MLP neurons of a small language model. Each row is named by its layer, matrix (gate and up: input weights) and neuron, and shows model dimensions 96-159. Each number is 200 + 40 x the weight over its row's rms, rounded and kept within 0 to 999. A neuron's up and down rows have the sign that makes its largest values positive.
A block is one neuron, or neurons of one layer that tend to fire together. Before each block is what it responds to, as a language model described it from the Wikipedia text at the highest values.

Description: Noun-forming suffix pieces. Final word pieces completing abstract nouns, such as -ulation, -acy, -ity, -ence, -ature, -duction, often in headings or before "of", plus some word-initial fragments like ass, tri.
L2.gate106,164,244,212,285,164,236,212,218,211,299,211,234,166,96,174,233,201,228,220,176,171,254,221,183,186,177,217,216,190,139,276,142,246,198,195,203,229,156,174,222,199,273,257,131,269,241,275,165,238,270,176,269,279,117,166,197,186,224,117,183,124,236,196,255
L2.up106,166,222,197,274,177,240,206,216,198,271,229,200,172,190,178,298,207,221,202,161,155,198,273,234,200,171,242,277,228,140,263,152,253,188,207,215,229,173,129,201,202,268,257,187,256,256,238,143,241,208,204,261,235,138,171,160,205,272,99,183,133,200,174,196

Description: Mid-word pieces, locative verbs. Fires weakly on interior word pieces such as ograph, ied, ether, and on verbs after a subject that expect a preposition next, such as located, joined, moved.
L3.gate38,207,142,185,212,310,165,259,212,221,180,222,258,217,226,166,118,218,157,186,219,184,206,147,206,245,246,182,157,252,245,140,291,276,193,165,189,195,148,205,207,173,207,185,103,151,202,165,165,175,187,221,232,212,157,263,215,185,178,160,220,159,226,201,236
L3.up38,204,200,236,171,280,249,245,190,179,259,223,242,187,174,178,107,207,221,174,179,138,204,158,200,243,186,204,148,215,198,175,227,223,234,179,154,156,245,215,130,217,272,191,243,210,148,229,258,194,138,233,201,177,194,262,221,166,186,153,239,148,234,243,208
L3.gate121,195,166,219,318,259,215,230,167,208,266,195,186,166,243,207,222,267,183,158,198,183,192,198,220,171,180,177,227,226,221,221,215,196,147,209,228,251,188,197,191,217,250,256,241,218,146,243,122,210,157,171,101,225,236,182,268,274,214,163,198,258,250,142,170
L3.up121,223,230,202,214,188,289,240,169,188,278,187,222,228,200,184,228,207,229,181,251,214,144,228,128,197,195,113,228,189,143,286,189,225,162,133,251,192,133,199,219,199,223,310,262,116,105,226,190,189,225,206,227,251,218,209,226,183,160,260,232,212,250,230,140
L3.gate142,236,161,217,191,173,166,189,145,110,178,199,271,223,158,225,173,209,212,191,203,203,242,192,221,239,147,259,189,211,252,258,224,176,253,157,184,209,123,276,202,208,213,204,176,232,240,213,163,106,181,209,198,204,199,207,225,228,244,154,141,245,186,280,284
L3.up142,185,194,125,135,206,150,276,235,259,320,176,171,175,240,189,217,247,236,174,181,220,223,242,191,150,221,167,266,248,238,179,202,172,115,202,151,253,184,170,254,174,157,249,239,213,181,115,214,219,225,198,229,194,218,196,229,196,175,244,179,186,194,196,239
L3.gate147,191,278,193,161,293,133,134,164,260,165,191,164,286,161,194,205,172,198,252,189,164,197,174,167,270,248,201,215,208,257,186,255,221,189,221,209,256,193,296,192,236,215,206,121,168,176,244,219,179,198,175,222,152,260,183,246,134,199,195,215,219,181,167,226
L3.up147,203,177,185,178,222,166,175,170,187,159,152,167,243,163,166,200,227,170,244,155,166,167,137,194,229,251,164,156,237,153,199,228,190,224,241,176,205,240,226,207,173,147,216,203,132,228,229,217,209,200,233,193,193,238,197,218,134,220,173,251,164,147,171,244
L3.gate390,196,172,197,225,142,161,198,201,211,181,135,232,176,196,240,214,260,200,104,217,153,131,228,239,252,244,187,159,247,185,179,243,195,175,155,214,214,168,298,172,226,189,175,227,172,185,223,181,222,110,214,214,208,183,252,171,183,237,230,177,186,190,181,222
L3.up390,145,105,166,138,171,176,217,176,264,94,102,197,222,187,213,203,277,246,211,148,212,229,233,183,233,183,138,219,222,183,165,272,193,160,189,203,207,184,228,196,176,156,202,124,203,180,191,173,179,249,105,303,208,183,248,165,228,155,125,192,182,198,193,218
L3.gate419,173,158,221,216,224,192,197,202,205,203,146,252,288,200,180,167,236,204,120,185,189,242,250,182,208,200,228,182,161,175,175,191,236,205,228,188,224,168,157,156,169,222,122,196,148,168,190,259,230,172,211,234,216,237,266,172,130,213,188,230,196,221,205,265
L3.up419,160,198,189,227,218,255,149,142,190,200,236,180,182,222,178,177,326,234,224,196,227,168,216,198,208,277,312,204,218,179,176,135,209,229,255,228,177,227,135,282,136,187,135,164,198,217,180,200,256,200,224,232,222,283,182,232,250,197,148,196,101,255,228,218
L3.gate427,219,220,210,263,146,336,207,152,155,224,207,297,170,249,203,225,234,267,263,184,167,159,260,194,187,198,209,205,180,193,178,230,244,176,167,199,169,161,243,212,235,265,175,202,155,156,258,169,259,177,255,141,244,196,232,141,150,174,191,229,182,213,181,229
L3.up427,207,256,233,201,160,284,149,203,178,220,213,286,204,235,144,267,192,227,269,218,186,181,218,208,204,254,216,210,223,236,134,249,169,213,207,277,185,154,215,201,245,171,229,205,136,231,245,145,221,163,237,109,280,215,254,200,183,214,264,241,171,215,186,204
L3.gate432,108,274,199,185,230,233,190,118,147,230,268,221,136,136,201,196,254,220,137,155,120,166,147,241,217,170,207,133,189,240,186,232,243,183,231,244,194,208,219,182,218,244,200,179,207,203,250,153,169,186,203,239,196,168,222,202,224,191,118,256,215,236,190,183
L3.up432,137,214,204,185,254,201,214,135,197,196,229,176,215,190,204,176,155,188,106,202,156,173,169,222,240,151,208,147,177,170,217,184,217,170,183,195,143,194,240,159,198,251,180,189,219,175,204,240,165,142,204,250,245,189,232,264,183,174,203,228,134,169,135,202

Description: Past-tense main verbs. Past-tense verbs right after a subject in biographical or historical prose, e.g. started, established, said, found, returned; also occasional mid-word fragments like ick.
L2.gate368,177,161,195,158,167,187,271,141,245,188,257,124,190,190,208,220,192,180,206,144,190,190,112,178,243,204,148,201,197,244,162,126,181,218,212,191,243,181,194,245,198,130,199,106,227,189,243,187,175,170,183,228,235,226,281,145,171,152,259,186,187,175,228,246
L2.up368,156,180,211,146,155,142,288,173,191,181,185,217,212,237,167,175,204,220,176,168,192,123,142,129,259,152,175,182,183,168,233,165,170,244,183,125,198,143,222,218,211,209,221,74,249,202,249,151,153,168,221,217,196,204,280,244,182,193,226,188,161,215,274,273

Description: Passive participle endings. Word-final suffix pieces completing a multi-token word, mostly passive participles after was/is/were, such as induct-ed, cred-ited, own-ed; also resp-ons-ible.
L7.gate7,165,176,161,259,197,241,263,169,179,209,133,219,246,262,228,210,240,204,132,238,160,160,196,163,144,234,212,219,209,157,167,177,168,176,185,162,165,217,164,172,179,171,193,191,212,151,196,188,149,178,171,159,266,238,227,238,235,168,238,213,200,215,152,234
L7.up7,166,127,189,237,250,203,169,199,215,189,218,155,195,175,160,276,217,188,141,189,212,262,177,227,259,138,167,189,245,220,188,218,230,162,182,212,256,219,217,157,189,151,230,184,204,154,181,227,149,202,269,277,153,214,189,132,121,202,231,233,247,214,234,284
L7.gate122,180,252,185,239,234,168,255,175,255,206,220,149,201,119,79,168,154,224,185,214,240,221,240,176,191,133,135,266,252,189,202,176,216,182,289,237,275,151,212,187,136,201,258,145,178,148,196,159,193,197,185,254,238,163,221,188,174,200,163,184,157,178,229,201
L7.up122,152,200,152,147,134,232,161,164,134,138,228,171,127,158,182,138,257,138,158,167,224,252,265,226,186,203,228,183,218,222,238,149,222,215,184,243,178,164,209,165,155,200,177,204,214,205,169,144,210,195,206,192,222,173,204,272,189,181,188,189,225,213,198,183
L7.gate127,190,206,250,161,107,204,228,182,277,280,227,254,144,180,191,187,233,159,227,130,203,209,246,192,184,216,202,262,238,254,218,180,220,197,254,153,158,159,218,186,223,177,216,184,165,187,178,132,224,185,159,221,235,252,208,175,255,190,204,239,199,194,260,276
L7.up127,140,283,244,187,205,215,250,198,223,151,236,143,170,160,169,155,203,240,317,269,240,191,200,218,244,126,166,187,200,216,197,185,210,184,251,234,196,298,235,163,193,219,95,198,95,176,210,241,206,216,101,212,296,197,231,180,123,194,178,191,128,147,239,244
L7.gate166,192,243,166,147,209,225,189,168,169,216,227,215,176,189,221,190,202,183,163,181,254,231,226,154,225,248,209,162,231,189,149,207,212,259,245,146,173,236,150,204,248,165,170,152,239,237,142,235,143,227,136,222,171,195,227,189,235,158,158,209,124,170,213,225
L7.up166,244,182,225,172,227,175,237,226,239,214,157,245,117,229,169,150,305,222,174,227,246,134,238,282,242,218,206,183,146,218,263,224,155,284,241,189,220,230,185,280,225,293,211,210,224,256,192,211,172,313,132,182,214,161,238,240,249,121,166,250,227,130,203,238
L7.gate313,147,251,228,192,234,190,214,192,186,165,211,234,251,272,194,206,193,251,272,150,170,266,191,138,145,170,200,201,220,169,118,221,218,230,145,230,162,216,187,167,254,172,239,299,166,169,223,177,162,146,199,266,288,213,255,212,173,162,194,189,240,185,155,222
L7.up313,167,228,241,260,239,249,235,208,230,234,248,266,146,202,213,168,253,181,242,193,210,174,173,197,222,147,194,228,204,182,140,228,205,171,158,184,202,210,183,290,232,168,207,181,247,248,230,94,179,244,194,221,246,190,306,195,200,213,206,179,153,191,156,216
L7.gate379,148,171,193,268,146,152,173,200,233,188,237,181,242,240,302,148,242,241,153,149,172,168,257,184,167,120,217,184,277,224,176,232,178,130,173,236,213,221,264,166,227,228,199,172,250,181,210,236,214,187,256,239,265,134,174,105,207,123,179,176,191,204,221,210
L7.up379,134,104,197,267,241,255,249,188,211,244,198,247,208,208,233,133,269,125,217,197,145,119,195,216,202,235,201,280,148,194,215,238,193,220,80,140,175,175,211,181,259,192,204,205,256,237,142,193,242,190,211,204,179,188,235,178,139,204,294,173,172,197,148,200
L7.gate388,138,226,211,241,148,207,197,202,221,243,250,124,157,225,212,180,219,200,216,172,169,170,259,93,161,223,159,156,199,284,239,244,184,226,217,252,186,232,185,166,187,221,168,170,225,177,216,192,207,273,221,131,239,199,308,154,198,162,177,150,199,158,154,273
L7.up388,197,240,174,173,156,191,221,172,161,206,197,211,179,224,273,252,192,146,225,226,124,170,168,163,179,180,196,183,155,173,181,219,218,154,246,171,206,132,148,163,232,186,268,160,180,265,281,178,155,201,269,243,193,174,261,146,212,259,214,219,221,242,243,229
L7.gate426,174,139,178,167,124,174,198,232,160,216,158,164,207,202,165,181,153,117,187,211,194,91,198,278,205,215,220,143,97,288,186,172,166,142,150,211,244,242,109,260,227,204,260,219,162,240,214,154,222,255,144,205,196,235,235,197,224,149,161,250,191,184,170,221
L7.up426,122,208,175,229,137,220,222,270,170,242,180,160,208,214,207,51,193,169,191,173,169,180,152,161,209,172,209,211,179,241,220,155,231,160,250,237,218,171,170,130,253,164,170,193,249,216,259,175,170,216,170,234,208,199,239,255,196,203,181,299,172,233,200,253

Description: Noun-completing word endings. Final word pieces that complete a head noun, often inside institutional or compound names, such as hosp-ital, fac-ility, Develop-ment, power station.
L7.gate15,200,238,240,222,207,120,220,234,156,183,166,174,154,191,181,230,97,204,190,242,82,188,205,130,166,178,216,240,293,278,217,192,194,214,198,195,205,222,205,185,227,181,204,232,202,264,215,150,193,163,193,290,172,185,233,214,194,154,150,176,185,217,162,170
L7.up15,186,268,191,161,129,205,277,230,195,194,180,312,187,204,228,204,173,259,206,202,215,138,119,162,159,218,241,195,252,174,228,192,234,224,201,149,213,192,236,255,162,204,184,210,198,202,213,257,215,196,270,214,170,198,201,188,190,187,292,136,132,141,172,295
L7.gate100,121,194,216,189,220,168,252,318,206,243,299,252,178,185,207,227,198,225,250,192,174,172,256,216,254,183,192,210,177,206,202,220,231,163,163,191,171,194,168,218,203,205,220,108,251,175,222,180,268,228,201,212,190,231,218,221,222,219,217,213,142,185,268,240
L7.up100,185,174,185,186,217,183,170,260,188,197,257,221,121,246,149,193,159,197,236,248,228,190,247,186,210,187,213,178,207,148,222,173,262,183,170,141,194,188,191,195,220,157,186,214,245,258,227,209,161,171,197,218,189,274,213,245,201,202,134,169,183,163,253,214
L7.gate114,84,199,199,224,201,195,227,236,201,157,136,251,137,152,140,262,206,303,151,265,258,214,119,228,116,259,187,161,204,203,262,234,242,185,274,241,168,162,229,145,172,184,201,164,191,227,238,141,205,134,222,247,219,281,148,135,178,188,162,207,227,158,215,194
L7.up114,225,161,177,181,247,188,233,184,272,208,179,232,153,183,229,203,195,196,281,212,189,225,225,176,241,233,243,238,164,241,203,172,235,176,142,203,163,138,191,275,175,226,194,201,148,197,202,162,186,207,188,169,255,218,217,207,212,166,230,176,178,238,131,198
L7.gate158,182,232,244,262,225,110,165,241,307,155,189,229,195,173,154,128,205,174,192,216,142,158,158,173,139,170,250,207,185,171,163,181,246,209,215,239,188,180,217,137,198,250,209,166,150,195,280,242,308,198,171,153,251,251,309,222,242,201,188,164,226,202,159,241
L7.up158,246,172,184,226,205,200,223,195,206,171,241,205,222,161,272,189,202,251,236,246,190,183,122,131,218,213,192,178,159,196,167,207,167,151,255,132,210,227,188,248,151,283,174,231,203,251,222,180,244,242,247,146,205,170,223,227,200,188,193,165,258,182,139,238
L7.gate243,131,192,227,231,301,174,199,305,232,161,181,235,193,189,311,165,220,220,225,208,142,219,164,200,259,208,176,146,192,189,169,163,241,178,198,184,214,230,230,205,280,209,257,205,200,201,154,171,170,232,220,239,231,232,237,189,244,61,258,175,311,192,182,135
L7.up243,190,127,126,176,222,219,155,223,139,139,231,227,257,164,146,256,223,173,219,242,229,172,244,181,197,198,200,113,182,223,282,193,157,142,166,252,178,227,246,195,211,272,271,197,179,180,191,133,203,197,155,169,165,215,222,212,221,116,208,157,208,224,169,183
L7.gate320,124,164,197,246,257,150,221,207,228,149,207,252,184,189,207,182,220,274,217,228,260,196,129,213,184,210,263,159,239,171,249,248,242,127,200,168,223,196,223,230,149,248,222,261,219,304,205,176,212,246,154,276,211,171,215,169,203,215,142,118,170,211,213,151
L7.up320,203,158,171,220,201,220,229,127,209,178,241,179,232,169,142,230,278,192,220,185,172,139,242,250,128,184,270,198,233,219,237,131,158,176,209,188,154,173,196,278,276,225,167,182,137,244,227,178,253,134,195,222,235,224,159,286,180,166,207,216,230,199,165,228
L7.gate411,200,97,199,193,272,170,220,224,253,158,120,212,188,207,203,164,240,219,182,193,86,185,250,216,223,279,155,215,121,218,218,194,203,229,202,176,177,167,149,192,219,224,222,265,131,208,226,155,205,187,230,162,196,221,231,155,219,178,268,247,178,188,185,206
L7.up411,194,176,208,248,240,158,254,175,171,166,179,276,270,184,203,200,187,183,256,145,185,226,155,214,196,281,120,154,185,231,226,174,284,180,215,185,277,182,241,191,248,261,225,177,135,271,203,205,196,204,244,176,258,179,152,253,273,69,167,164,200,177,132,202
L7.gate433,182,210,135,217,250,242,195,195,254,214,213,184,210,196,238,235,290,234,226,180,261,117,215,143,197,201,252,176,205,183,214,180,147,232,155,145,198,168,194,207,222,267,213,204,229,178,280,224,244,193,225,153,186,237,201,198,123,151,212,254,137,146,137,182
L7.up433,186,179,224,129,224,176,191,224,155,146,201,186,245,242,235,236,191,174,254,257,181,201,230,210,228,239,185,180,263,150,239,219,153,228,323,240,140,232,207,131,200,208,173,174,251,148,257,199,249,178,186,195,170,233,221,186,207,198,166,217,182,208,192,226